Weights of a small transformer language model.
Architecture: RMSNorm before each block, rotary positions, tied embeddings.
MLP neurons of a small language model. Each row is named by its layer, matrix (gate and up: input weights; down: output weights) and neuron, and shows model dimensions 128-223. Each number is 128 + 32 x the weight over its row's rms, rounded and kept within 0 to 255. Numbers have three digits each. A neuron's up and down rows have the sign that makes its largest values positive.
Before each neuron's rows, "fires in" lists the words (lower case) most often at its 100 highest values on Wikipedia text that the model never trained on.

fires in: "than", "over", "to", "about", "almost"
L5.gate441:138137128136151161116132153154101091158150088085130086142076136098021133143113105102113098188130076116104104156123109096096161093162087139107127096140126118161105112137114176100149108143121140137096105152124186068186156077105111120115099084096118145121089100145129150151116180184090109105
L5.up441:138110154131138117132163133145126098074119113127120095154148143100072145105131119122129129108166082174121119164137076110017173152121141140149158128098127088081135132144113165126120132148095077130132120118121155135129108048103154128120142130084137120115093121153089177113189144121167086075
L5.down441:131093151140152143113117134170140093177123137137181145202131168133112147182133126109131130109152114123092125117129136145155099169122138096058086132175091114119165191134120108112121083138093114122133128076097083106148135119123181186123139106082163122161155152140145102104167106157104087078

fires in: "as", "into"
L2.gate363:092064151174093095145095168193182124115121114140078082141158108087203179151150169164091134089169101169172122152125147153080077122139086102155128114125127090167161135120139170169112107125094054142157135087093142150115087209139093070151167155107115124099136112117131155130096091105151123129
L2.up363:148119085184152118116136135121214090170175209101148168122222158069171148127123147142124098146173112119168120152181078159118152098115158059110127117119111174145071133136104186171121097112116136052156097100128129160112126119137136101144148069136122170131094114138122103100098075151126135148
L2.down363:098118134190141152122116145171137078127166162117085138097119131148135210149117129088142122092157108055159053137126142138167126126160141110118176175041136102134115149184065095123095118151124087080164101140096161085127104096167130148102120118146161107161152158107093106100111111153141184162

fires in: "into", "formed", "form", "with", "up", "create"
L2.gate781:073189183113101137171094107169135142154109106108068132138087178091120183075202142146148111148168139112163153076093194182202138090118140163124056062105104149158141153167179121112115119130114122110062064171136123151144145151168128084114163116116154134138145146142087093145058131165154167141
L2.up781:148152184115073115149120097185099130127136104104071116132149145037160144125186089112105096108137124139174133098115166151139138127113140115091089073099120124162167125187151134116153112111111107070100095156166124127129154172188117090096136120125147109141159116128109110170086093174149173145
L2.down781:069144158144128171142145152120141140148152158118154121151074150083114154099185098100160096104114131150128140198141185140132123093132150075176112146126105107125147140117097156094117128135115082060118149125077110152105162154100137108083148112127156104155058144155137132062130141135141169149

fires in: "on", "at", "for", "did", "over", "ceramics"
L9.gate724:146078154174146098127118159133119148101153109138140122183156101142151201115145078106145163124032144138136143141076105138095128163107135200175092103155145095164163151148104094147194114149125103104194125212190146094132100155146136137151135131172060151165107108142119184177117102142163118152
L9.up724:133157124093096103115149151128113076121171169135141133131129116179113089077134126093082100152145119054139097045103086120158124179173116123112047109140153119162162136110093145173089142148114099169069096155149127176195155110173136098092193169146170121120102154176135115095095100099087125100
L9.down724:113168095101062075085100054105169063065191138125091141120108133116109113146130223118093117117144126176138180110088148186159111122169117119130119130131091105159128099118099111079160089135122103093097119171139141104137140180105087112095148107126109092136156146101119131098129107080137100097

fires in: "under", "as", "awarded", "given", "giving", "award"
L2.gate1052:126097111156044097084088171158150122161120154096098181069146099105113127134093157110102169137157169190110117142109109113104121081148114086113125103148124119174089120102185141119081102148065203127180111127064087139081101123156161085125167077116148170129105125087133180141148121120110093174
L2.up1052:138124170135139158051123149169180145202120105113114156127142138141135130127156148106163151073159145114136124103137088086130071166101134089074112126121074110157120118116197119141106122161071142118152135118106074105170136157111132117124101113092124191118061099104162160151085158135158121162
L2.down1052:095074150111134185125107154148173158163122118104112167116106094155163151157153120153121184145186142179209100138148095115145086119122100175090116039113123095168112110092153163128173152155116110092190159098094122157188157147142140122143101138116124155108063092095063150151110129164111149127

fires in: "both", "not", "before", "either"
L2.gate318:146134123157148137095156099039123150156174075132122102102207137084132098126112139112186123091082105160137126174118086111123074127074105150101098090111082150141153118167120166111126137152224127092067150054145126085129138096067106108192104142134092119152088136174171087087142155178156133134
L2.up318:119141106135152146087103103112057099190118132184099160120138146146127115139139123155117147131182081118093143151118126092130162128100112172089098197121110109178129123100130122051164081125109161114098161146122156117167187118093162129154114083132136123138052139131196141148132150111237198112
L2.down318:140170141120109149113129179105104170148122108179107128183140130141117078154106120175147120141106111079117130112120145138107148149188118120126142113051196171156098113099122109109117070135085191104088097110085170075071153131107167141148099102160089094138086118190201100185137130120109099094

fires in: "this", "same", "similar", "next", "such"
L2.gate897:098094149130148062102145119103112124132133087159148139135088175151140123093129176098163087161102111088144108160140119087078117153219129159155120192077127084127104176114109147060153132124162094160120122126070096182071099132142147168127057099102082119090141112151074139131167114132160142153
L2.up897:121112119116103059101100093128082192111142087179140134171137131109149119133127165137068128109156128076082114156132084091093104137147099143208115150079097119121147110153146066066152182080198119150086148158036117105102117154109137125141113178128073134147174121132168158096121138125145137117
L2.down897:160061125160124180148101088095168128159164212163134123145147128143131158112144155091123145137148147121077130184086148081118092136123126150102091139129146121123139129083116147091158148103165123130171116092100111113104116129115097121144118096104120162136113111176117125110146135149128132152

fires in: "charles", "church", "roman", "barbara", "mary", "harold"
L2.gate314:171125124084140139135099187193109119083148094091096188137136082103153116126144161130119125126143101083170166084203149144142138127185099120076116082144147128179104117092172110095147097209163092099131165127084122042146122164151111159140131112142151126123136126092112107131189092099122165177
L2.up314:113166177163087099182115113126123161109143117131114159114138080135108196151104119086133103174114128088109178119126148095106082100097059118112120109184133156157144128084190180132081098108134183129127183145140120070123109119157091117121173111166132129089143171131111114108079163091180142088
L2.down314:145144156134079122172144137123169148131100105096069144123103120119102154084165124120137088165100118152130154121079160154135108129209072122067117119123152168082148126089132170139081107069116199139100159119156182079157126143169095128129096118177110118090090145138110152108102176111160169119

fires in: "career", "war", "history", "life", "season"
L10.gate966:097079131092124112098162102150157089119133084125063117116097110170134154136170124142131163142062170126149173132122133112136133084134150139066128150138150107133120174157104135237120073105104076131165107108113119092122116150081186170116151088183167133147117124101064136146117134139147186134
L10.up966:159146143081173120059129146125109157125189184195169158141093048124110152144126107088117139144203126075170125095142072130156116137113186141154147119102171096117153134138095109096096188067128178062151116136099164108132085120146147129182175140120089149109156145120119155116171135100096148074
L10.down966:178070155134148076124134095076171104094156079106181085099127120140154147108116117148091129132129121132101117171114116128180151127068166142037085124114159156125098175137081111125111129121099149117080146111095104171061123174145151099073117140145180118130137127052117166044125161144202123100

fires in: "at", "on"
L2.gate29:107113167179130091174123189117139144179116089094106116121113112181084109120115098143116110128144136144138129121119089092071101127146074111110122131143161175106114124136150136095173157116174031154134119105136155111161123060105082129125151178150127164135150143082154132162115162163136160133
L2.up29:163117110142161103114147141089181121145125112136164108120137120176102174144063083115158137192157124111145091086108175206131111157143106162101127112158146146129126173099183169153089118056166069116073082114146112089119096133125066123137154149141129128138112119172129187127140162114119162120
L2.down29:078163107102137190120158115163121115084155105137064134073138130133151172166165200090089115141121142107136080101113099136176108190135134190140128082087094104107159074134105104122135091120149136073140162149168065083152077117083108081066165158148120099152077120170127106110194157093123109177

fires in: "year", "same", "later", "1954", "soon"
L2.gate774:178076160094124149143156126167097129162116142165119109113119110093094127112136173098132119075179064099107169133166151138122161119144168175065142102169142143087169092139097075146067206138141072072108139203085114183148059090137133133093104138112095102154123206123098131163173129162097155129
L2.up774:124098137138108102107176093166121201145110134158107124166071051109095039193109121087134155096163140106115152135175150130096172140181157152098129158161096088124112147112129144162082132168094065125169107148144089154124108152111147110070066182159134105159098148118128107110133056086139125174
L2.down774:129145144143107129165125095179187127159124226185145151131122142142144084152172093065134092115194076076089151149166151150106144145179159156120109183152098113140160064169106116114068129115114172115130117178115102163164098111151120114105142204162082096142109146112132097121166108099190142140

fires in: "both", "with", "same"
L5.gate309:183118142100123167138212091134060161103141040119126120160198164100144102159150183127127123199133093135107130128146105156121127179115129131142079136114162119140116108144092153172145195064150153098133148165059091152128149179130141159172139113137120163104186178153128148158083090118154144098
L5.up309:129181148090154130115153135135136152142160093173159163120171131120149180107093135120072089114146097150108147171166107086176166136089159146127021192138121126107169097083166100142135148081148104134154100206110111108097096174114160148126142133153127154110141113169113112063162129098176137113
L5.down309:164127161084149082090196085110158156158141124161102092181141102175118115141154138155118113130150109147137106137066119153146136153098149178122123160086118158140150126068087051128167146079114121158109074175172097123091115148126140100129099081145082094139162108115133128122125116119184122122

fires in: "for", "south", "located", "over", "within"
L5.gate187:143180075197108089164115112171103153151157115177144131187088140134107143125134114129106108143172115198191116146114105119143157065121139096183088068133147137194037116135147143108176105150153125111116181209134095084175051105145162115142103121147149125136112098146139144123109157102113188166
L5.up187:151147163129198154090090147105169152115140097186116147145175145159153058139161129052062173168145051111112126132143047177144129115105169104146117078112143154112124148152118148138138151141103070085095153094161119134166094127133169163065116144102128128141112114137175170139102155163136147119
L5.down187:162154113092177133128124163091165139122120087093098142123166078112124068125178143085094183118063079127150143136151116165143100093128095100176116076122095214100093143124100113171137113178133116125105116120179130129198154125153204184132145173107154142133163102123147139135112122095033171108

fires in: "over", "within", "100"
L2.gate378:134120131100111117143117090125117103150208133068151157130110160101059160100127112094148109150147097141113095108192063121098178094104092123107138156049114141159109129114150171176181149144105135118148077149151100118173140113086130140085088163053105168180076124126147166147079120120114074117
L2.up378:095087127141104129111090130092124116162124130099148141117124170126114142154184099089132069152141099176109115123173099127087141130147111113127144120056122169160117117221112098125106098134078110171175119093154156095152143124120050114045070099090123127111115159139113152176120142094112148162
L2.down378:106101124123136183180126094119116118119157127135126130208137145158081135157113138105102164104171133163189138113162102148100155105153067149123143115118173109170122101072129151141080106156119159126111089116132115094175156155119113180140146119075074165125121137172164158092139213090085132168

fires in: "be", "been", "in", "was", "being"
L10.gate744:111142141108093078147132120097150012114098191140138118110175117100126182130169158151202114105116084120132103164122102118160077133149128140147129170089194117113107133154120141139123112130118160101169107083141108052151120142201128128190112148143078112100140137097151097146119135172175097147
L10.up744:147111125164155129164089119136131134113156166107125150137123127122147190133107176125171090163112125087193167195133142131089091095083149152073094132188066119146162120109176140114135115078096140120138151084179079131177109121169134101172175113126115120157091129161088117108074146146069166096
L10.down744:145124096126145105156055158171109105143155177083085126152116167145089138166069112108093108098091109044072128121133163101094131142153167088128083177211118102164151132136102094112202101164193147095100172103146108129132163093122191163140113101130129122085133074201125124106127099147136153165

fires in: "squadron", "fighter", "player", "officer", "admiral", "force"
L5.gate448:134173178142090103086130080156092154172147148111121095160122185134108084149177160198126123099127132128177159161134098148096141105181191120187100167139075134161095105103087159065123168124122173142116147136170115049159091202120130145080118096139106153130186134115181041132078102080129180173
L5.up448:109178131140043092066076113185098178137103149134154105189105156156140142170112119144104144149093136126157111136168062088139128116131157156167110092136130151129121161124140098093076122091124128080095121112169121124196124103112094192055149126126106148147087144118113130150097116059143135103
L5.down448:082115139107104166135137142086147129150130104164172117184180127135163149070153161148168121162081115152137123121095166108082092089167085153164122126129100104137166137154132110108142152109082122130101097095090106084106143116160123093158082181162098103076103139132067127161097119130073102091

fires in: "of", "as", "than", "to", "most", "only"
L9.gate576:114144125067111101142152109151216129136135136145063127110090140121185126168086151124118124140151169171118110151098137121126134117147067120115169135140102139086170099189079099130141187126170116167049128135122121129120119120110126184173144177226088123144137115118115148116078104130145138167
L9.up576:071144098098085128105133110148156138139168133128152173122150077119125154125118181099134129134158118114179150174101122092096155087119124081130130114212127141160165108176067043155155128189102144151085103121137170075078163143155156129109140139117155163176097057094113136146087132137119071113
L9.down576:126136111133096171105106113112095116103161154117153153150152198132112158161047157129089116116116098144138101120123128090150090132161133059122134111168135191126153137173092090112150099131150067087143104179116112119150053140150150138104070159108171087119144098122127137142088165156134120191

fires in: "that", "to"
L5.gate270:135128110148123160084173132157092138117148128117175084136119127136145152118112135132130160170181158109132105128129060115091137163141131118130119188137180147168104060181189197120152157122127144099127091134102151103154117170153129157121132125134192153144071172149151162123148123181118118164
L5.up270:120137118157131138088149084129042107091141129144106142124064116103133150102073162178084137072148183067088079166135129147112117093128099138113119155166170171115121171142171152095094091076164106140093147128170151137143169117104150148178075096126186205130144126190084122203089174155084109174
L5.down270:100132115090180170054146075149099160119119082148114113110129118150187125122133085151115176154128123117048127148156129140101119117149139110161120156138216205170065152129162122177138171141137170221062166161134132135139088131051087160137116143119160160167079124090110195081105139119135127106

fires in: "to", "conference", "know"
L2.gate325:165127140156141132159164129113168113153074121134183128110097097214108077100184087139091126104154136152176091151079125121096121121148133131141157101128111062179101128124101179124130129131178196151123185143110134134175132142110156121184100125099128087146181080106141102131110142182104122122
L2.up325:175156140092122123159159139137221098134125151106170135129113082185139062133133100137133082143159126202139128134125109164113053076135094101065153107177140106135079090097118175142100127121147133113122114130139113127113118153150134187186112146150144057171131109107103159143089112185102117124
L2.down325:123142146131168201088151116131138142240086118197127142174173117110133133123148122151155133150148109060141148090156137103092049119097130082118078160171150127119088106096132178068090114097083058149075149111149195182087102167185136141152098105034124132141092183131127136129122143116139165101

fires in: "with", "to", "against", "over", "defeat"
L2.gate87:158118081138134093076126152101232165195067101096153131115153105209147142137124149115095120186128090168154093218094148094116152129099119145170167149155099222156103152163118109130171177126156166170109115125123131096061137086099175170097140106087163146144142123078088094146111135154101094136
L2.up87:157141130116139184145091159116118114122129149129112135196105109185120145135150122158132125165083150104097071097175119107098116145159176145185135094144158104131191120090087132095144142104115118126112135127130152183098107151088088100092146063102101076102089124155133129163147099165131139183
L2.down87:081140140092144167172136128106118129126089128168108136128120101093092159155103160157174125108172151149155139135163116088116063115149138100151138083115170112081116119114028152045101096124087193174134144122127107183146113155097102069076127071135086135128133130168100136128131112152139091139

fires in: "to", "every", "wanted", "for", "sought"
L5.gate52:103125112156125038116135130112113102183140092101089075120101110140117107089095164113099124112147127116133083101161148165118121193140182115153136126153180147075086159159132149147117108103169119160096143099149110126117142112086106147140104042144112177135161176131184130123157091202142129182
L5.up52:122110124146104094081133140130138148135161100121115122114070119141110131132136168166071149133132155111102089130108117160105127085100166194129176076111115156133080132197104159136133053107112157126131121080123118101130136101134076107107074135151093177150159126141153150156100145182173132108
L5.down52:136105146132167127112090104126138114127166105068127123098130119140123161116131133114122116127151118111171163080084160150117120084160157109102142138193154140171128198194155094161134116100103107224108144142079149090145084108114111116116123136117112119077124149135129167128159125131139132117

fires in: "became", "become", "as", "becoming", "appointed", "into"
L2.gate662:098158160163107084088140130117087157163147141076091173202145066080155134145121145079070167145142207110085113144077114071172162138078183135158160124113114065169114107141160143153133103111138118073139168175176145115166149089127121122059155123137181150119131152103139106130109087143103121143
L2.up662:111122141150093096167120119101117142129140112153079186131144102034180116178075086068103128120145158114137120133117139053122108150116149116131179104170160076139140102204111129150143116107158098080132128126159086141147117045147145124099170150095113126080135119073129139118060124112131187103
L2.down662:108143102066123169166031138132131063168117171108132160180154050095110181144118109114175151161098069167082090160127174117130112102102104100202059056101086122134133144180147125097082057102138058138186095099124131109191150138179156125079110150154116144100122120147148120101094136153136124110

fires in: "to"
L2.gate330:139147139161158117132142111124147154106120059111116098118068048119158175112053134095176103178152091126149131128108148078184182108175110089166077097162113039099124148068149150105176146114162131178066161103185147148137090105074153076156072050105127096197140091140070148119095175159108165131
L2.up330:147157161122156107143109146105193146102070117140131116106129050151170174124095137171212145123108137162083189129166123083103137113150136148092118090134104060101145110065144124148116142151119138111068150072139050094102053103085151102080109059103128097143173127158126179085110157159114133137
L2.down330:183144114114139113122127118138159108133014086191159105094180119066110141110094089126202113073097097115128162121157128076137170114147168115081084115179124111062142128119130165107162170134162152178138127052129160134145114203140104159113092117082133140103115106238139178152143104126181172144

fires in: "to", "of", "at"
L2.gate1108:184107130067169080084124119090197138132106162117141154116102093089152085088070142086047182132165105102129061145095092131091096150095153088079135178116098166152050166076182149153118130107121052133082110079179047140109105101154115140135109143092147042191083077142141170098203200192127111158
L2.up1108:135151133154109113086136090063130162105107096146137122122151127134140113107113086107154163130124096097122146150163165083097114158151162109113125109145027150143126140152137141133139135172137128128104142115136150082146103042078099112075121151113109101160128101125123127143173131174144118167
L2.down1108:123118137095102175178179118104121185133118165198146118161174049090111059098124108167163125162106145104128113106142165095134146131181197115153113100128102121175215099111122161091133152093191155151125144144105149141099134137115116170081084138112148062139157127114134069155112154160102088154

fires in: "that"
L5.gate985:092146103110141110109117120157109128131124172133121103121139093099165125117069149097068131141166134086142149154179109135164151196134106134162179113181122143126106120113220190168132113144074110134072126107152121154120139146115057124135115076151122166107063107091194126112154095117098135166
L5.up985:140173177136046079077126119150120123094150155156095074107166088127103109160037141151118184162144101128117141171133108137134144103187089171133094172166146150138118085153190104117120154110093175142084177152142091112117146140110074140145074119149113155142125110059145111089196105077101113169
L5.down985:123124115074132153116135159130138098127162133158142115169177153076172095156110166103206174141105093146140142172145125152103137166101119114149148126103151109155088097086132102150143127109115130178103161122127133115118190108095137155143095181204185148162108139106110140168126140141098136132

fires in: "to", "scored", "for", "over", "against", "tried"
L2.gate82:098143052162180136133090134134095153195109146157092173148105095120159112133125115108112154140142156114096120141171123092134150118111187159159188060105135147139156091141153081140185138159144131074085130104168109119130055095173148142069136141124138141116100095170115159056118156143097136097
L2.up82:175124101142159144119165082080127119200123127130119165122109139133175142104161185138117100098145087158143105130128158126147102131126083167218086129113076071097160165108142128126084077110089109114083126104154163132151164120192123158086109150068124096157108152154125128108086118129156154137
L2.down82:183132093119184109064188070070133115174117120127166081142129152153168145145108147122120122149147095206128155147120120137145099101128094127143076069123161055094091149073158163173103086125146212081127140109153155134164199175133163144141077116060215090161058146107128112113065168165170136111

fires in: "until", "year", "so", "later"
L2.gate1196:143096171102127100130108078143125134193174146103170133159153155113088111113122151098124109128142140121178135089184131183110129086140144108116097079155205154153149127134129089095082163221159095125106104099177157198147115156155101164094057174137113104172100195114139161085150106140156051160
L2.up1196:134147145116148100090158110098094155129140144071142100169128141150126125138101151074115095075153119083126136168200149134057057142152170133092157100165112185135107035109070105143072170120084117162081134120167132154135151112120133141126135142091143145167079144052108119107143151167177147155
L2.down1196:129137116096130124134138102110136068101174120098123099106084173129159116113098147052149094103135148140117113117131117156105122106109148097136138142131120148148110103134060085094097132132115103114110123090145115104121153088107162169100073139190130097163087133159092157085154172157155114133

fires in: "usually", "still", "often", "always", "sometimes", "generally"
L5.gate707:131128181114139087109089095110079100157177188108162157085151067069085107117130123117097073122114174156214105159163143156115152116164135134088080165128172088118195129115175080137135090170157147201126128097184092116146189120185090133101132124119159142103141120170160084107131118077081145087
L5.up707:171121119114107135141107141131116087175133142101024106106097200168134107079159135204167170128150100130214157134071078149178106141160177117100143144156078120119149126118133106133155157107088128121090159139090102144122138099142101164127097128141146084148142161147128202120155116174154149168
L5.down707:081105151118129099149144122104109118102097124121171142149133159156124082122125181091099063130159142078147116090115117116166051140124169185169144166110161144104123125121129127138110123139155108104129103136102122146141164177111177161132130151169136093147193103113186116158152123133164118101

fires in: "also", "both", "now", "mostly"
L2.gate513:222091107104088129120102121112120171114128116104160118053108161113182105095128095143155156179116112160081128112123058096126192163077067126125119099105163112159113114096141118187150100111084130118086146140140091102148110139131129166139131164153104143116148085156131142096063162097144108110
L2.up513:107131096103094152088115134128162197144121099143132155113105139185127103111146092109097058120091102131078186103168066090158180161139115083090133112122083141106170152158132069141110153099096145139103140156121151068131128135132153166168133149159126144165116143152124132124155127137154099099
L2.down513:129101120129072128121045061127116151176119101149208146125099092130120149102188126118142091125176067177088101115109117111110144107127120063105096145061118149121155072085172104142102062176092130152083134130167145133142157108082142158140120138111114121127090105180163145181103171081129173165

fires in: "i", "you", "we", "she", "he", "it"
L13.gate992:080097157131127108126101163168132106180151148138079221176114117121128072136131096113143149088145070140112147127145173098150126173129097056118148140103106179064095130171140112087117158114148174068158113149106127055065141190113134134176152110130119107150112138139093075105105121118156084143
L13.up992:136094096122160092114085139105121101116128104071089144123174112151127112119154128170176098137121110115118122046152043121121120226133096178128142067149153179129068175149102204123100067101168122078118160159131108105157063134171159093118145109080087170167111143100131108095168139172107091091
L13.down992:178140119146138079191183069101158090076156107106139157139090094129080135108071125124163159106111149077159153133165102154139127163109124150071121178102116100132140093139197149128092108104138127099162183131175128118090154156107122119115155104105136170155135149123105146166136088098164138142

fires in: "i", "s", "we", "you", "m"
L5.gate508:137114125105126096154066124120128118180090103147167117168145108070150099137194109102127119112127137106085156131175087113165125098152147120147135148165119156092187082141057162118122113090115135137160119146113151108123094127125070174146135062122101118160101164119126132115125108131122088104
L5.up508:062146125122156086139115107137147137144150160111163154165165099110161152148145142105151099179145151109154161141146101115156104141114160105114158114120197173124115118158099151139118083053104103151166112189104140171164095113105109137171155136172141100146193160132156128101118099129161152119
L5.down508:100117132125121133113153148113115071128146131071140146154161136170148113135076123130147100148087106161101133090171154123121150125053148107104165109116100119126169133091084149186118174073200127133141136157132122143125096124085120150212172103170159135161111156168156099117091093101194115164

fires in: "on", "to", "of", "off", "into"
L5.gate1118:142171135133183118135086132072162156109130144098135081152105110172184107152111185060111149140142102106200194099117106133090159100160084120178144111107136140093121108128166150130067112134153087131101089124171072103108156147129129132141106164182182092144103136155126166115132138160124130147
L5.up1118:069168176137155105094063136120120180122141107081139119119156146178218134083113157132168116123143198092143144110083097119125132096136062129185105105094118139159101154140151146110122112088146085118107106137191127159114148141106141121143114111165160063120125102109104143087202133146097072142
L5.down1118:138174100136128091187085108175127167172116083195111122127130121081125068132111124117155133168194149108179173168156122187151087094163131116135108120118180119125170121091103129102132120121135082146089139110106155118088094181188063163098153080154140083115134127118119134148159092163157150132

fires in: "to", "than", "and", "you"
L5.gate39:114137164144151183112122157119063179172146159105084153156138105159144133102125145107100125093199120175093171143101120116095108086162150120116104085164117158111140112106053138112080130071136144095077109097149107111112097045142159119055122072162129126100146094099147186050132121211167116167
L5.up39:107110098143208159098165134135117113188101119125130045057196100084112082082144108115124176130168108132082149116104122147080156112169140166076132137171056111132126173080078129145108120028170121182074117036105140129094133125092146106125128052133102132140156170174189179091121130146179116123
L5.down39:156063121086142130186078091142060082111093173109158099149159186053065101178153135148194119153125146131094107117103158137141201115148088171120070145167110164051148069129119154163141140154154063159166140080165167158094169108139141139137110099115080154158158193185063120074119123160150127095

fires in: "with", "featured", "feature", "record", "by", "alongside"
L2.gate226:134163153138129184121124152106159093099082136128177117189071128111106142161114150185117075117148118111142117178118113159139151175109128087135059168085083160140133140144066162096093090112195151158159147142083153137130107190073172165132145075146077141136126110174118131112135140126143113130
L2.up226:117139163187142180159138149134119089115117119164176115166112091123130136153147103159147068106098141118090145149123137099094130104095130107078140127137132162126127135199084150108103144119157142142167149192134152123052123070122131125168142124147096127165172108101137130128123139174086176129
L2.down226:087093126164099182114094136156114130175143173155116143100188160099091190072156133146153132106094127110137138159101136166089150077179193063120087140148127101169105145187147139148103126162063094108085112178096164125131077213132163127155088122153157075100095106157117104105148158123115152141

fires in: "which", "that"
L5.gate595:114124134107180091114149122131096141184143166138144064130147088111120101134079214103142125128139183123170105131127071063075163161128177132101105107154154136105099123153175185084116114154153132127024078132068146160124169185174095140110079133057184120150087150080105161097174141135120119118
L5.up595:129133150102150129086152094115113112171101113109134070106133121130129156101112141186128196122163108051064090140152128121081123176137183138088121168114145176100108095149160127112153131098052115102121120144122082153127158164172132122073104124124156144166142159099126119071132128108137196102
L5.down595:126142150164121144124156104090141127140138115143114121169121178092154135114135111078119120167158107065087093166133158115138083106150117133120163109120168133160170088152102121161145106142129155137135196160056115191159207176120111169123134109149159145116157221114126113105164132084142136110

fires in: "became", "are", "went", "become"
L2.gate129:150127141131119149125140158095057180140120109134174152186165173118134160129100116059133086084122139127122149111171110107094162092130153131095104103145154157163109097166142112174103170129172123096201102164141144114133139146110100122113091119145157163167105089086081122116127102124148116115
L2.up129:079104156132057084143152110073104150138082118142113182143153176132191159090132145122177062050120155090179147135139153113084170085150153165164111140095110120161164068113172141140096128064112182070115072156108132097185158120109109120097070089143116173136135135128114136125167084082096130166
L2.down129:142085121137111129180139141173107044165133189161155191132155142146116142100193105140159171089117156174166165132134192191154110104132084104101008150142099056148143100121175106115105126089144084185081102118105090105123137068155153163125178151184114144139145167142152126179118121117150086102

fires in: "i", "ii", "war", "early", "history"
L7.gate861:176110114083126106117176120132118110156145131114125125090142153157177113111141141168145135119156171124092083132126087124141129189122195079133135119140098117149124163069144141113096087130145174168124098166156120143119042182191120100181110176095116182103120194098077111057141203188102138148
L7.up861:114099200054121115133134120078132196156128119136079087131104116138110159110120133109124152138172176006147134078129076153140109104145130113148103127149149161129109140186138185105118099132163172126132141045083132076100079111108130101123153094120136135121135114084133182144155158086107123149
L7.down861:164082092112186133109094101106142119136072129115035092148083131116163127109120090177143096135116147095085180133147110119216165165141138157089111123217131132098134134139094115184132123136127109118126087087156153126135117143118145146132152180167112153139109115152121163074110121128165130099

fires in: "i", "votes", "turnout", "we", "aria"
L9.gate1039:163183150093117122188157120136098108092157105129143139155120123056145128111089175078091158113204115102082175109157109082117175071132115118126141159112101185162106148103149141130109104112159179090159182174151099071071149149121076153160098122160121156171130133134098105138179112114088133186
L9.up1039:124128138164160153114106229125103128156106156109160137087140183134144151131141097111124071154090110156161177069101136084098158136136069112052097120140100159183139130125091152064121151103114157089134141106160093125092084081141151133156134093190175184082068121116114122113141163152097121176
L9.down1039:110073134129178140160138126132103122147099192153141089143145161103175115143130106139129153161125122093172172078166158095164111148150145134099074165149125125073116113140142133119122104103100148128136133125109034086151159178106116124129106092149124124113149169111163175131122027144140167129

fires in: "began", "joined", "started", "studied", "entered", "begin"
L2.gate442:141126134146116036120103130135091104165128143147128035125099107122196114145182173123128110064174149158103127086100120194153096100174119127077148141168141112111187141086098127136106158139156078146148129118115085074122092080120121100135140124119108157145108064160168172144210126061159195140
L2.up442:116161141132078161121196132167094090161177133143141200067087128166106066183141101156101104112096135153127194157147099164138150155149170098171147096076124193103177130114097153061134160115145082065096186114158104153169109152096128116110118166109089128152148169059128139135129132063148167127
L2.down442:067133107144161105118144117137131107132156122163144147146053120103159111179080142104134143164121139164109144140113107163158165173105127111134118088145149153093133164132090153079153123147147194127144160175093073085117161129036111123153127112141091053100137115135162134162153097148122168133

fires in: "as", "to", "name", "up", "of"
L2.gate132:097111155151119130081120116146152119147066123119154129082109119133085117059092131111078130141160167117135137135100171105148113163129141132152100134131162096166132146157072113104116106169144165112120130193140095154096142159086135104117081153086109104125083160124100133087089086065146161155
L2.up132:127118101117145107133165130165124097179132122152152130117165191130109101142113130128118112066150141102171066141146154134105137186142112137144099111136107160119162146131096178175139077168142116141113162180126145177157115104155145144090116126144179064140119137126102141122182078088118113218
L2.down132:098130118100123162136141123172137143099110150122124111144150111161146107176130181118124145061155134135132141175121148114148107114192133136088139109082080142138138099160111125142121136119139087147111120097102152156148058093122160136112123142126151107191117119085104088119172134142064141144